Weights of a small GPT-style language model, trained from scratch on English Wikipedia.
Size: 10 layers, vocabulary 4096, 8.45M parameters.
MLP neurons of a small language model. Each row is named by its layer, matrix (gate and up: input weights) and neuron, and shows model dimensions 0-127. Each number is 128 + 24 x the weight over its row's rms, rounded and kept within 0 to 255. A neuron's up and down rows have the sign that makes its largest values positive.
Before each neuron's rows, "fires after" lists the tokens most often just before its 100 highest values on Wikipedia text that the model never trained on. A number after a token or word is its count.

fires after: " H" 17, " h" 16, " L" 11, " f" 9, " e" 5, "c" 4
L4.gate107 [167 129 182 162 126 111 103 142 185 153  86 152 107 147 118 127 113 153 142 109 133 117 112 145 153 159  75 109 149 160 126  90 126 155 133 101 107 148 178 130  77 123 125 176 141 151  88 144 125 113 169 108 142 132 171  73 147 116 121 127 136 145 149 155 137  98 129 127 127 126 122 111 140 114 103 117 127 116 137 168 165 154 128 141 153 163 169 145 161 167 104 111 144 131 144 139 114 140 120 136  62  98 136  97 121 109 129  93  92 100  94  80 103 114 129 147 142 169 100 119 113 123 120 157 107 133 124 157]
L4.up107 [150 144 135 148  92 120 135 155 139 166 110 166 110 140 115 133  87 102 107 138 112 128 163  92 144 175 146  91 135 181 137 135 123 129 126 107 129 104 118 123 110 123 150 144 163 159  93 133 131 102 178 112  86 169 123 113 140 127 118 152 179 110 132 135 165 138  94 161 122 103 141 111 137 156  94 155 104 139 119 142 148 120 100 146  95 143 131 151  66 130 100 134  72 102  86 135 121 105 158 114 134 111 129 121 196 153 151  83 108 119 104 103 115 128 118 160 123 166  89 118 149 131  96 104 161 105 123  77]

fires after: " p" 19, " f" 10, " P" 9, " tw" 5, " Sp" 5, " L" 4
L5.gate602 [144 125 123 145 173 117 110 108 175  88 145 106  97 110 165 127 160  99 121 112 113 125 109 130 140 154 138 140  95 122 121 124 131 123 130 164 147 159  85 154  80 127 128 156 145 111 133 130 136 136 187 124 132  83 179 151 120  89 132 153 103 104 128 155 125 139 166 134  78 138 150 105  93 137 155 132 136 133 125  82 123 146 124 145 123 166 155 101  91 160 125 157 140 141 118 134 119 124 123 112 154 118 163 134 124 140 142 154 114 135  99 119 146 138 143 146 168 149 101 126 153 112 118 168 109 129 140 185]
L5.up602 [129 120 102 121 134 100 121 147 115 133 168 145 116  98 112 155  88 120 110 152  66  81 128 111 145 163 142 111 138 127 129 164 130 138 132 122 115 137 141 139 142 169 144 160 156 136 143 144 128  96 166 131 125 139 111 120 108 149 128 114 157 113 133 166 121 133 129  68 130 142 146 125 125 137  84 153 102 124 129  99 139 105 125 136 140 110 125  85 137 192 168 122 138 115 102 114 147 110  97 137 159 114 113 139 148  96 128 154 121 163  58 155  67 104  84 145 126 118 160 124 115 149 149 129 157 152 122 132]

fires after: " " 82
L5.gate586 [165  92 152 156 189  85 164 124 108 131 118 146 155 130 179 117 100 125 162 134 136 138 109 168 126 193 120 161 151 145 149 138 153 109 158 138 130 125 203  96 110 142 149  67  80  80 160 179 120 158 134 145 109 123 125 152  95  93 117 157 106  93 123 117  93 169 127 120  80 137 108 141 135  85 115 143 129 102 155 120 172 141 141 164 122 124 108 127 179 138 135 129 131 165 126 116 132 141  96 116  54 121 115 145 140  86 135 145 121 132 114  96 156 114 163 126 114 114 138 119 154 164 153 103 184 129 144  96]
L5.up586 [139 131 183 146 126  92 148 124 159 127 136 159 127 131 107 114 141 142 139  92 147 178  95 126 153 128 173 158 131  95 141 120 118 110 138 116  62 154 152 110 130 107 169 139 101 169 113  95 154 116 143 143 119 115 107 126 125 155 119 159 151 153 106 135  94 128 146 149 139 129 135 140  99  70  80 143 121 119  97 137 158 172 100 143  99 114 107 150 160 107 169 133 134 119 124 127 121 126 135 133 153 131 122 119 150 199 155 162 100 122 124 158 113 156 159 126 151 100 141  77 129 120 128 121 134 104 157 169]

fires after: "y" 15, " S" 10, " Y" 7, " ro" 7, " Sh" 7, " Ro" 6
L2.gate242 [ 99 112 114 140 146 143  84 120 115 130 106 106 169 130 116 111 174  80 101 114 121 141 112 155 138  98 147 137 173  87 162  96 138 128  93 134  70  97 128 128 107 108 173 125 100 104  87 129 126 121  88 156  79  91 122 140 113 103 120 149 120  94 109 149 128 145 116 139 174 109 160 134 124 101 137 109 123 132 172  99 128 132 134 151 128 141 116  95 119 171 123 165 137 153 127 123 112 102 153 101 112 103 114 122 126 117 122 160 134 106  81 118 144 177 116 137 126 169 105 129 119 124 113 113 119 167 111 154]
L2.up242 [108 147  63 141 146 103 128 164 156 135 158 156 120 155 114 118 134 118 151 155 205 121 108 106 140 135 120 184 180  94 165 157 133 152 100 134 101 128 129 109 194 132 165 113 156 121 152 129 123 161 108 157 104 107 113  91 149 100 134 118 133 134 125 142 147 154 151 169 160 131 152  82 100  98 112 122 124  84 170 167 124 133 130 110 129 101 116 147 109 157 127 124  88 151 106 108 142 100 137 120 130 110 118 143 128  82 121  98 144 128 139 125 107 117 126 134 172 142 129 105 141  97 131  95 133 154 127 118]

fires after: " f" 14, "b" 13, "m" 11, "f" 9, " m" 9, " b" 5
L2.gate637 [119 111 112 150 159  94 159 119 198  77 122 142 131 128 159 116 107  68  99 138 125 170 124  75 141 107 120 138 109  72 133 123 132 123 125 137 126 166  98 131  75 126 139  97 112 108 106 112  93 114 130 179  97 110 129 154 107 126 101 114 112 158 125  80 131 131  97 111 145 145 105  99 140  86 120  72 168 135 113 125 113 127 148 108 118 148  98  95 153 166 111  76 140 137 126 117 161 109 105 128 120 109 123 131  87 132 134 135 105 108 112 149 103 142 152 160  93 109 111  85 121 123 111 120 104 134 125 133]
L2.up637 [117 165  75 145 131 100 143  92 119 132 138 150 110 138 116 145 100 164 121 123 144  95 143 110 125 110 146 124 114 151 109 179 119 141 113 155 137 120 106 160 163 123 138 150 106  84 102 128 112 125 137 123 147 135 164 125  92 111 165  84  90 151 107  88 137 120 128  82 125 121 154 102 137 147 125 130 168 127 131 114 147 105 110 100 152 122 138 145 120  93 141 113 130 168 143 118 165 174  75 112  92 148 156 146 160 111  77 116 134 141 107 150 116 123 126  95 150 147 110 172 167 122  94 136 130  94 117 147]

fires after: " L" 29, "E" 8, " R" 8, "G" 6, "ac" 6, " l" 5
L2.gate598 [142 112 159 177 121 113 120 152 164 145 107 134 135 171  68 151 141 124 175  99 185 114 113 163 135 146 151  87  81 133 145  97 117 116 107 136  97 125 118 156 161 144 125 106 117 145 131 136 135 157 154 137 117 150 119 143 123 130 123 131 159 129 117 134 144 127 127 130 110 136 115 156 127 139 100  99  92  91  99 121  95 175 126 126 104 173 163  90 108 137  99 115 146  83  92 158 156 110 151 133 126 123 179 171 161 133 101 142 153 124 124 142 131 122 121 135 180 170 108  92 161 157 126 145 139 127 135  76]
L2.up598 [144 164 164 116  92 172 115 124  95 181 102 125 106 140 116 127 138 136 112 127 135 123 115 111 148 188  80 117 166 103 116 145 159 121 121 174 106 115 115  94 106 125 113 122 159 153 123 113 132  76 121  91 132 127 129 142 135 145 126 155  95 158  98 115 152 135 138  78  99 155 127  97 161 160 135 135 137 135 104  86 152 133 131 136 120 161 152 152 131 129 105 168 132  87 137 122 156 171 135 112 141  88 128 118  92 114 117  97 144 140  53 128 160 110 133 123 128 138 122 119 126 146 161 112 123 132 154 142]

fires after: " R" 16, "r" 13, " v" 11, " r" 10, " Pr" 4, "n" 4
L2.gate200 [150 111 125 164 137 128 144 104 138 120 149 120 110 144 129 160 102 130 156  82 101 125 115 119 157 138 136 125  97 164 122 107 151 141 112 114 112 126 139  85 128 111 129 156 135 123 140 159  86 159  83 110  72 113 126 164 133 133 101 136 133 132 122 138 154 133 112 157 189 138 125 125 132  83 134 111 104 147 167  64 135  88 139 134 157 139 130 137 147 148 186 129 117 136  89 132 133 127 145 115 124 125 174  74 128 136 118 101  80  82  94 165 142 168 114 129 115 110 136 131 146 149 116 137 180 139 112 139]
L2.up200 [116 111  85 109  80 132 116 108  93  83 147 138 132 167 146 119 101 103 122 119 156 116 127  89 142 127 138 111 130 118 154 162 104 153 123  90 119 126  95 141 144 124 104 170 132 150 115 141 156 107 107 159 123 137  96 111 141 110 144  92 132  91 111 165 112 107  89 144 117 145 155 123 138 148 112 182 149 159 154 124  79 116 160 110 137 111  91 121 122 102 131 143 130 125 100 186 167 146 135 105 135 119 131 145 101 126 107 132 148 201 126 169 143 138 126 159 150 112 168 142 123 182  91 163 191 126 113 125]

fires after: " R" 33, " L" 28, " Cl" 7, " r" 6, " N" 6, " l" 4
L2.gate521 [101 106 123 151 117 147 147 179 118 142 124 135 145 181 148 128 136 134 147 133 149 109  98 116 145  78 126 110 134 126  80 101 102 123 160  87 121 157 135 138 122 129 140 132 141 146 136 121 139 125 112  97 102 113 151 107 176 148 139 144 128 147  98 153 102  99 123  96 127 163 151 135 101 105 147 180  92 115 120 149  89 140 151 134 125  96 133 127 103 101 162  53 115  86 130 142 128 113 107 125 155 107 109 124 109  76 123 154 123 139 132 140 143 114 109 120 150 150 161 106 138 111 101 148 130 122  89 106]
L2.up521 [ 99 135 111 145 118 123 119 147 110 151 122 139 136  96 136 141 152 145  92 135 124 201 112 160 121 150 138 118  99 144  94 136 156 125 134 136 112 104 165 153  83 117 101 148 118 140 102 113  99 126 113 158 120 100 103 102 123 127 123 181 134 143 181 117 126 153 147 125 150 137  87 119 104 146 130 131 170 125 139 106 129 172 118 134 122 109 146  87 120  97 147 104 128 102 123 168 159 133 161 139 130 121  90 149 108 140 104  81 168  39 148 150 113 159 113 144 121 153 111 119 110 146 109  95 109  99 101 157]

fires after: " B" 28, " b" 23, "B" 8, " h" 4
L2.gate570 [156 119 104 158 165 116 127 117 167 140 128 109 106 126 163  81 177  91 129 107 132 128 136 130 117 117 109 121 114 133  87 168 124 111 147 117 115 160 107 163 125 101 127  84 118  74 106 147  90 154 148 139 119 148 164 152 111 170 120 127 122 162  79 114  98 126 104 126 113 109 144 146  75 148 164 125 112 136 128 105 128  83 123 106 150 102 132 115 121 123 110  92 139 157  96 128  99 117 131 147 160  98 113  54  78 125 115  92  99 112 110 133 112 154 136 142 141 134  57  94 135 133 123 142 123  90  91 132]
L2.up570 [123 110 133 117 159 109 126 145 119 150 157 125 145  91 134 130 116  98 104 164 115 104 116 107 121  62 125 180 152  75 111 187 103 135 100 142 119 158 151 144 120 109 124  94 125 136 135 153 110 115 156 110  83 140 151 143 129  95 195  84 112 144 140 104 104 146 145  98 141 103 153 158 114 107 177 162 163 141 132 146  85 105 107 115 133 113 146 106 155 147 131 106 105 137 107  91 124 146 106 146 127 111  93 127 123 106 100 144 132 101 157 130 141 125 128 107 128 137 131 136 151 124 120 148 142 176 127  93]

fires after: " D" 34, " d" 21, " S" 9, " ro" 5
L2.gate227 [151 118  87 131 112 170 146 146 173 123 110 104 155 171  69 118 157 123 146 136 152 106 111 110 157  95 130 152 131 148 139 126 110 175 137 156 130 151 127 151  97 130 141 109 147 130 145 120 132 143  74 133 106 117 124 135 134 113 120 125 134  98  99 119 141 131 150 172 141 129 145 168 151  62 173  97 104 142 109 141 127 136 157 113 132 110  78  88 113 135 177 126 123 166 139 144 153 118 145 147 114 129 124 108 113 135 155 177  99 134 114  88 149 140 125 131 140 126 111 135 132 124 131 124 140 148 171 133]
L2.up227 [104 143 127 168 179 142 122  87  83 130  79 119  79 145 121 115 136 120 100 131 149 126 139 159 108 110 106 117 159 113 127 110 121 130 194 127 127  88 199 126 141 115 118 101 154 123 128 133 105  84 138 148 143  93 135 184 124 137 139  95 126 155 127 137 145 145 134 137 135 136 134 124 127 115 116 120 129 131 105 163 116 115 124 115 153 128  83 132 128 129 147 148 111 136 141 145 145 136 151 130 122 150 106 140 151 132 119 126 127  96 146 156 102 105 106 106 138 100 120  85 145 127 107 121 104 142 117 108]

fires after: "r" 21, " N" 11, "err" 8, " Cr" 7, " Pl" 5, "Pl" 4
L2.gate239 [ 55 151 158 152 136 127 142 116 146 120 123 138 129 125 137 100 116 125  89 137 117 134  94 104 115 167 111 147  98 149 139 108 116 121 143  96 107 106 172 124 119 135 115 117 102 148 174 126 139 129 118 110 111 111 134 128  99 128 118 127 169 139 131 105 141 132 149 156 170 108 159 131  76 150 136 116 151 138 191 100 106 132 146 109 126 191 108 116 157 105 148  77 138 124 152 142 144 126 131 139 152 120  68 100 126 157 168  99 128 132 148 133 124 141 120 145 119 144  75 150 132  96 114 126 118 154 124  89]
L2.up239 [136  99 162 146 131 135 145  97 174 103 133 139 111  93 123 140 118 131 145 147 155 124 142 152 143 153 114 104 136 131 159 138 121 113 139 115 121 101 153 129 117 155 154 124 159 153 153 134 100  93 111 106 150 120 141 112 165 141 148 140 128 134 135 142 155 157 112 128 120 124 133 170 113 169 192 130 156 118 148 159 104 109  98  83 114 114 118 119 156 164 173 111 120  49 120  88 110 136 147 116 144  84 150  73 117 157 118 109 178 115 123 122 101 152  87 112 127 149 126 122  75 112 124 159 137 119 123 164]

fires after: " " 68, " re" 5
L5.gate217 [138 133 112 132 127  99 181 131 186 144 140 151 147 106 122  99 132 120 126 108 148 108 132 152 150 153  91 134 120 126 120  91 175 113 136 118 131 145 139 115 132 165 128 123 150 114 108  92  89 102 133 143 135 136 115 118 150 146 125 175 148 147 110 104 115 140 122 145 106  98  87 147 138 114  71 144 120  92 123 114 161  80 155 141 168 150 131 152 156 135 104  63 148 120  72  89 130 136 144 132 138 108 131 154 104 127 111 127 102 120 130 135 135 132 147 124 164 109 125 104 131 144 150 129 149 104 130 181]
L5.up217 [160 106 127 113 119 137 154 146 142 140 120 122 111 111 136 163 132  95  89 125 140 109 141  98 145 147 170 168  90 116 152 177 206 131 125 125  98 122 112 141 107 153 109 133 108 114 111 115 119 112 131 119 138 139 123  97  91 153 100 182 121 132 165 104 140 139 127 132 166 117 142 148 142 133 126 131 116 112 164 133 152 165 128 116 105 132 107 102 166 110 123 173 110 134 184 142 132 130 128 102 134 116 146 190 164 133 135 140 159 124 125 117 150 140 130 132 117 170 131 152 122 137 137 140 106 112 114 205]

fires after: " B" 16, "B" 15, " W" 15, " b" 7, "b" 7, "eth" 7
L2.gate349 [124 155 121 130 143 120 137 125 107 164 129 149 144 141 133 128 129  96 150 140 147 175 114 143 139 142 116 103 101  97 114 144 152 137 124  99 126 159  94 115  99 100  92 128 150 118  97 129 118 145 132 145 156 170  78 131 138 159 117 143 134 128  43 125 103  95 157 107 130 135 129  91 142 165 100 153 116 144  98  81 183 162 122  81 133 147 130 152 126  98 154 137 164 134 111 124  91 145 101 115 152 107 140 122 148 127 100 125 118 122 115 128  97 100 148 127 106 152  74 115 143 137  85 126 128 150 170 134]
L2.up349 [125 127 121 170 135  97 116 138 146 148 120 169 145 126 132 143  69 108 129 126 112 120 128 131 148 120 109 133 163 104 132 142 108 157 119 115 132 124 121 103 153 123 143 172 130 143 142 130  72 152 161 172 114 113 172 113 117 110 130 113 156 163 116 116 132 115 120 109  88  61 100 112 155 123  96 140 191  83 169 115 115 159 119 134  78 140 107 111 136  99 140 134 130 112 134 126 117 123  87 138  72 122 118 125 153 144 106 138 147 123 146 160  59 109 136 161 121 116 157 157 177 153 100  85 101 149 120 193]

fires after: " K" 20, " v" 13, " R" 10, " g" 8, " G" 8
L2.gate328 [155 109 165 149 130 109 150 165 134 116 105 139 113 120 113 184  86 108 197 105 110 118  89 163 104 135 115 123  99 134 109 130 113 150 136 131 113 130 115 155 150 177 105 186 140 125 156 146 164 155 151 126 118 146 123 153 149 151 146  92 128 200 124 149 156 135 148 142 138 121 104 104 129 126 135 149 110 155 124 129 144 115 147 101 113 108 116 164 117 107 138  97 111  98 120 143 128 137 112 137 116 106 126 168 122 139 105 117 111 157 124 147 118 129 109 134 140 156 124 114 117 133 126 132 132 108 122 105]
L2.up328 [115 129  69 137 137 127 126 107 106 104 108 122 111 100 124 133 132 129  94 132 136 139 130 137 114 128 117 125  97 110 119 194 126 101 116 140 130 119 162  83 147  91  76 170  99  98 123  98 163 102 134 122 102 114  93 116 105 136 125  94 145 111 128 109 126  91 161 139 153  98 106 119  95 154 123 148 139  99 125  89  98 113 174 126  69 151 141  96 138 149 108 110  91 133 157 122 128 105 130 124 113 165 115  87 157 120 103 135 144 138 124 135 149 124 105 146  90 120 117 116 148 153 165 103 166 129 110 160]

fires after: " in" 30, " Women" 9, " Men" 8, " Ch" 7, " N" 6, " G" 4
L4.gate409 [107 101 134 116 103 134 129 183 145 128 134 114 124 175 129 142 113 123 155 129 110 108 117 115 142 127 115 106 126 131 135 171 148  53 154  86 118 139 124 155 192 122 102 166  95  83 164 135 105 133 154 172 106 123 144 135 128 119 130 158 138 151 114 130 135  92  95 118 142 113 143  88 125 136 140 136  93 121 154 135 144 110  96 183 123 129 140 112  93 137  97 114 126 116 162 128 101 142 111 135 114 102 128 130  99 106 151 189 140  92 107  75 104 140 130 126 115 146 101 121 121 150 134 139 130 156 149 174]
L4.up409 [102 108 180 154 151 127 117 117 163  72 145 131 125 156  64 137 135 113 116 147 122 136 156  90 125 126 113 116 152 146  94  94 115 126  94 171 124 142 112  77 153 172  98 129  82 127 132 121 127 103  99 171 147 140 125 104 137  98 128  96 160 144 133 133  93 124  97 142 125 143 126 115 177  97 126 142 154 124 131 127 145 155 111 128 137 100 135 129 158 173  97 151 149 137 148 107 108 136 166 148 138 145  79 160 132 162 107 124 134 152 131 139 133 150 170 104 143 114 181 132 154 108 104 151 116 147 173 101]

fires after: " T" 24, " t" 16, " m" 11, " l" 10, " dep" 6
L2.gate656 [128 103 137 145 114 115 151 125 142 161 134 138 101 118  84 133  97  97 189 123 126 142 126  80 142 137 110  81 143 118 120 121 131 121 159 153 115 124 123 145 112 122 140 151 166 118 139 115 119 122 112 142 136 148 148 141  78 147 123 153  96 130  83 149 105  83 147  94 135 128 114 101 134 115 131 175 122 120 119 115  73 129  78 127 171 133 143 111 120 128 116 113  62 145 163 138 123  89 104 135 146 150 147 156 134  85 100 155 122 114  81  93 105 129 113 146 139 121 115  99 119 139 124 131 142 111 119 156]
L2.up656 [139  85 123 146 112 106 133 127 135 102 155 131 136 133 100 134  88 122 154 103 131 162 124 107 122 164 114 130 127 145 169 155  91 125 158 132 165 117 129 186 111 138 152 118 120 136 114 172 107 131 124 109 111 132 141 170 151 139 136 177 115 108 130 107 112 141 117 129 130 114 154 140  89 162 131  97 148  77 141 149 190 163 132 140 127 133 132 142 127 124 109 103 136 171 133 137  70 114 139 132 134 112 118 145 138 131 109 138 141 139 123 139  88 119 171 140 112 112 113 112 105 181 146 104  87 136 104  89]

fires after: " l" 16, " L" 11, "h" 10, "l" 9, "gl" 7, " h" 6
L2.gate459 [112  97 139 145 142 126 103 132 164 139 150 150 131 122 101 112 135 132 150 108 134 155 123 154 134 140 127 119 159 116 133 151  82 117 147 173 161 153 178 145  89 130 114 153 135 150 115 114 103 137 128  82  87  98 129 106 168  94 165 128 150 128 118 159 134 131  94 147 107  72 124 121 119 130 101 183 149 167 142 121 150 132 133 115 154 115 133 120 144 126 143 134 103 127  88 121 123 116 145  85 124 192 142 101 165 133 145 107 139 129  93 109 154 152 137 181 121 137 125 121 136 166  82 124 125  83 139 143]
L2.up459 [126 165 142 133  97 103 147  85 103 127 121 134 135 144  93 146 161 115 107 140 135 132 128 132 114 161 105 108 113 119 109 109 168  98  97 146 137 171 148 111  88 108 166 114 163 138 105 178 169 125 138  68  88 154 122 142 159 132 144 112  85 153  97  79 130  82 168 151 128 157 125 159 103 127 129 135 168 115 118 142 143 136 121 109 115 127 125 158 172 139 137 125 140  90 134 114 136 164 154 116 132 132 156 115 125  93 125 125 113 139  97 140  77 168 166 113 136 152  91 141 128 120 193 115 135 162 113 148]

fires after: " |" 26, "-" 13, "\n" 9, "A" 8, "d" 8
L4.gate301 [ 91 112 134 152 123 103 149 143 135 148 149 115 179 118 144  76 138 121 160 162 131 129 111 124 160 138 144 122 104 148 131  74 157 139 110 136 103 136 116 115 127 129 104 153 145 166 155 207 159 125 120 135 124 113 114 139 156  94 135 101 143 103 138 143 151 132 105 121 124 137 148 145 160 104  77 116 113 138 154 138 144 106 118 136 151 174 168 117  95 101 130 115 119 141 105 170 126 144 139 119 149  78 128 153 132 110 162 128 129 163  99 147 118 101 115 130 106 145 134 135 119 160 102 105 113 167 114 120]
L4.up301 [103 154 115 120 107 121 112 119  89  86 101 122 128 112  93  76 132 142 130 123 132 131 134 122 135 138 111  85 124 108 126 140 142 142 118 105  95 140  69  98 134 134 151  95 113 138 173 114 137 116 131 127 124 111 120 136 101 123 158 164 133  98 121 145 153  89 138 172 149 153  95 173 157 107  90 140 136 108 126 140 167 144 113  63 145 129 104 159 125 156 151  95 135 141 150  91 114 120 171 113 104 127 116 129  63 154 143 174 146 167 146  99 141 142 123 144 124 139 154 131 142 128 130 141  77 113 145 147]

fires after: " L" 14, "L" 12, " l" 8, " Cl" 8, " le" 8, " d" 4
L4.gate316 [143 121 159 130  91 163 111 166 132 174 110 111 119  89 159 128 110 130 144 104 152  93 130 120 145 120 137 105 128  84 145 140  76 115 142 121 139 142 151 138 171 129 106 141 120 106  99 127 130 176 125 162 130 127 106 116  93 125 145 127 145 136 120 142 130 124 153 129 141 137 112 122 161  86 131 153 148 108 107 125  84 119 187 133  99 114 131  87 118 161 161 110  94 121  98 150 122 162 142  73 117 121 120 162 160 148 137 100 121 107  59  92 112 120  87 149 139 156 140 113 139 113  93 122 153 156 133 126]
L4.up316 [135 124 125 120 144 175 134 146  93 130 125 146 118 119 126 149 120 154 122 145 116 149 124 128 142 118 143  97 183 132 138 139 150  85 128 137 118 140 119 104 142 140 100 155 131 143  90 110 102 132 113  75 131 173 108 126 142 156 112 166 145 170 143 144 170 110 149 156 106 102 152  90 144 100 121 103 130 127 127  97 154 132 141  98  91 138 124 113 168 112 166 126 108 115 136 113 115 121 130  92 120 111 168 101 155 106 155 109 127  73 102  87 142 125 137 112 114 151  73 126  71 128 109 168  97 160 123 149]

fires after: " R" 40, " M" 9, "R" 9, "ation" 6, " r" 4
L2.gate251 [135 122 100 165 114  84 162  50 147 133 105 166 139 178 118 138 140 119 133  82 109 162 102 137 160  90 134 156 137  84 114  79 207 112 159 114 131 119 148 136 123 164 171 148 119 112 159 171 142 121 120 148 114 150  78 100 121 117 127 126 155 142 120 106 165 169 134 129 114 153 148  98  94  81 165  92 104 157 125 108 162 105 151 139 148 131 109 108 115 115 157 122 110 124 131 130 133 146 133 122 152 109 126 152 110 119 108 120 112 112  97 109 167 119 134 166 124 177 161 123 169 154 134 135  96 165 125 138]
L2.up251 [123 107 144 161 134 138 127 110  90 133 151 116 134 123 113 138 145 164 172 145 102 168 109 137 115 139 142 161 105  93 162  98 144 132  98 185 127 144 137 181 165 134  87 139 131 142 136 109 125 127 118  76 130  92 101 115 168 125 124 140 114 135 170 152 140 143 113 139  78  78 121 118 133 145 147 129 106 140 114  95 142 122 142 169 122 116 150 153 126 152 114 115 123  98 176 147 130  94 124  84 117 145 137 156 118 134 136 106 130 108 140 158 150 122 107 140 119 144 149  86 136 133 113 117 121  92 121 122]

fires after: " M" 12, " R" 11, " Or" 11, " G" 7, " r" 6, " Elect" 5
L2.gate190 [108 133 116 106 141 120 111 119 126 137  76 118 125 125 117 113 131 156 107  99  95 136 110 103 122 118 126 187 110 176 116 117 176 123 138 141 155 113 127 149  83  83 138 142 153 121 119 165 108 133  96 123  77  91 128 115 136 172 101 112 161 129 171 112 123 149  83  93 132 118 107 138 102 159  78 108 107 102 111 151 121 138 115 150 154 153 126 132  81 170 182  89 135 128 130 128 113 122 155 113 120 133 110 124 156 152 114 111 122 135 111 121 104 109 148 124 131 173 119 134 126 136 135 147 162  81 101 153]
L2.up190 [149 110 122 151 160  93 159 107 147 104 112 159 151 169 130 110 157 141 146 151 109 162 124 130 141  99 127 150 116 113 144 131 132 165 141 137  86 139  90 126 107 125 120 151 164  98 109 145 121 111 135 126 116 147 108 116 126 131 108 140 146 142 152 114 102 141  95 139 192 163 125 154 176 138 170 139 112 139 169 125 139 131 134 188 119 137 123 131 117 101 147 114 126 127  89 153 103 116 129  86 106 143  96  76 150 125  65 109 130  88 150 141 143 126  96 152  87 104 127 208  77 126  92 143 139 151 122 148]

fires after: " the" 26, ")" 10, " gen" 5, " occ" 5, " mat" 4
L4.gate511 [142  87 152 140 121 102 168  76  90 122 117 131 149 134 133 118 154 114 174 105 164 157  89 121 166 133 126 141 155 113 163 108 124 111 126  98 126 134  97 115 121 111  92  64 124 118 106  94 128 146 150 113 126 126 140 108 123 119 116 152 172  78 158 154 150 146 136  76 126 108 117  98 138  98 126  78 132 101 140 121 165 119 173  95 119 132 137 154 143 109  96 127 131 128 123 131 154 128  94 112 138  91 125 161 141 181 112 106 160  97 143 104 138 136 150 134 110 115 188 110  87 167 135 122 125 117 129 115]
L4.up511 [130 120 136 123 156 156 111  74 124 149 142 107 124 125 150 178 175 123 102 161 110  97 128 160 131 157 138  77  94 109 181 127 110 108 160 146 151 140 142 120 145 136 124 151 141 145 134 111 115  83 183 109 147  99 157 138 143 104 147 118 137 102  99 113 145 120 112 151 155 127 108 120 121 136 103 121 115  98 131 117 169 161 170 110 136 132 142 140 100 153  97 156 117 130 112 134 124 141 104 139 110 144 171 150 126 123 169  95 162 124 120 133 154  91 134 142 121 110 134 121 167 160  93 136  85 151 115 131]

fires after: " |" 50, "-" 7, "|" 5, " G" 4
L4.gate696 [111 144 167 138  59 143 155 118 155 143 150 130 161 159 129 118 131 115 127 148 110 124  77 122 184 160 133 117 100 169  96 119 119 152 153 112 128 131  98 149 100 176 109 146 156 143 126 180 123 156 104 108 145 120 108 175 157  94 133 128 143 171 146 156 142 113 108 149 138 147 169 143 117 118 121 114 127 114 109 107 141 136 152  88 136 121  96 143 112 119  99 108 142  92 110 162  91 132 158  77 127 111 121 117 100  86 178 124 108 136 105  87 118  99  95 131 138 157 148 120 123 134 105 131  95 122 137 129]
L4.up696 [154  92 124  95  99 132 125  46 148 107 140 109 129 150 115 167 176 111 151 176 152 162 136  91 139 166 115 152  76 135 144 139 135 156 147 165 120 104 115 100 152 151 106 147 148 121 187 188 130 104  99 112 173 152 140 102  90 164 100 156 143 133 131 136 162 139 131 115 100 127  96 105 153 139 134 143 120 106 102 163 166 181 110  88 131 102 109 161 146 106 155 136 131 121 128 166  92 157 150  93 166 110 109 163 128 189 133 136 162 100 131 140 108 111 158  79 131 110 155 124 149 121 119 133 135 112 144 128]

fires after: "in" 16, "er" 9, " Ex" 8, " d" 7, "ut" 7, " L" 6
L2.gate424 [110 131 132 129 129 161 137 109 140  92 118 132  94 136 155 108  60 113 132  82 121 141 121 125 154 173 120 163 100  92 124 159  95 129 154  89 134 130  88  93 124 123  97 185 107 151 104 128 167 131 111  89  83 134 111 120 127 111 150 149 119 132 170 120 154 142 125 124 126 137 108 138 154  91 150 127 135 123  89 105 128 119 131 118 102 159 149  96 132 140 113 112 151 140 120 136 124 127 104 100 140 144 163 130 107 113 130 133 114 112  99 110 117  81 116 134 157  74 121 116 126 158 110  95 133 109  94 152]
L2.up424 [100 150 130 126 134 159 119 171 128 124  86  90 185 133 133 117 136 132 112 104  88 120 127 106 111 139 148  62 119 132 123 132 165  73  91 107 147  93 114 140  99 101 108  93 120 118 147  92 133 103  58 102 147 135 100 127 137 113 118 128 132 112 129 114 126 107  69 121 118 138 122 114 104  75 104 153 105 124 137 110 117  86 118 138 122 117 139 110  67 130 129 129 116 145 120 129 100 154 139 138 142 130 157 126 116 113 130 122 153 121 120 104 148 138 150 163 172 140 129 133 132 167 161 119 114 146 156 123]

fires after: " L" 20, " l" 13, " Y" 11, "E" 7, " m" 7, "im" 6
L2.gate304 [126 163 148 151 139 103 103 180 135 108 157 165 121 125 129 132 112  92 100 115 122 144 121 115 141 154 129 124 120 109 156  95 120 103 113  93 166 128  99 108 145  64 138 143 114 125  76 102 116 149 148 139 111 129 161 124 152 204 140 127 131 115 165 100 151 113 142 136 124  80 133 100 114 112 133 138  96 101 105  99 143 117  84 108 136 136 134 129 128 148  51 103  93 143 101 132 112 127 152 128 136 128 132 114 128  90 119 137 119  89 103 115 140  91 162 128 113 158 129 131 147 129 152 109 152 104 142 152]
L2.up304 [144  93 134 122  72 114 139 135 151 124 158  84 107 103  86 145 134 128 172 104 152 153 153 142 174 140 135  68 159 111 135 153 169 128 164 135 123 136 110 130 156 136 115 138 131 118 119 165 121 138 187 123  82 142 146 146 113 133 130 143 122 100 137 143 124 135 128 139 155 147 104 140 126 162  97 104 128 132  99 149 132 175 123 121 163 115 153 101 185 114 113 121 129 128 140 164 145  95 103 126  80 155 153 139 134 145 124 127 170 128 165 130 140 164  95 109 136 137 122 100 145 154 146 138 120 114 136  93]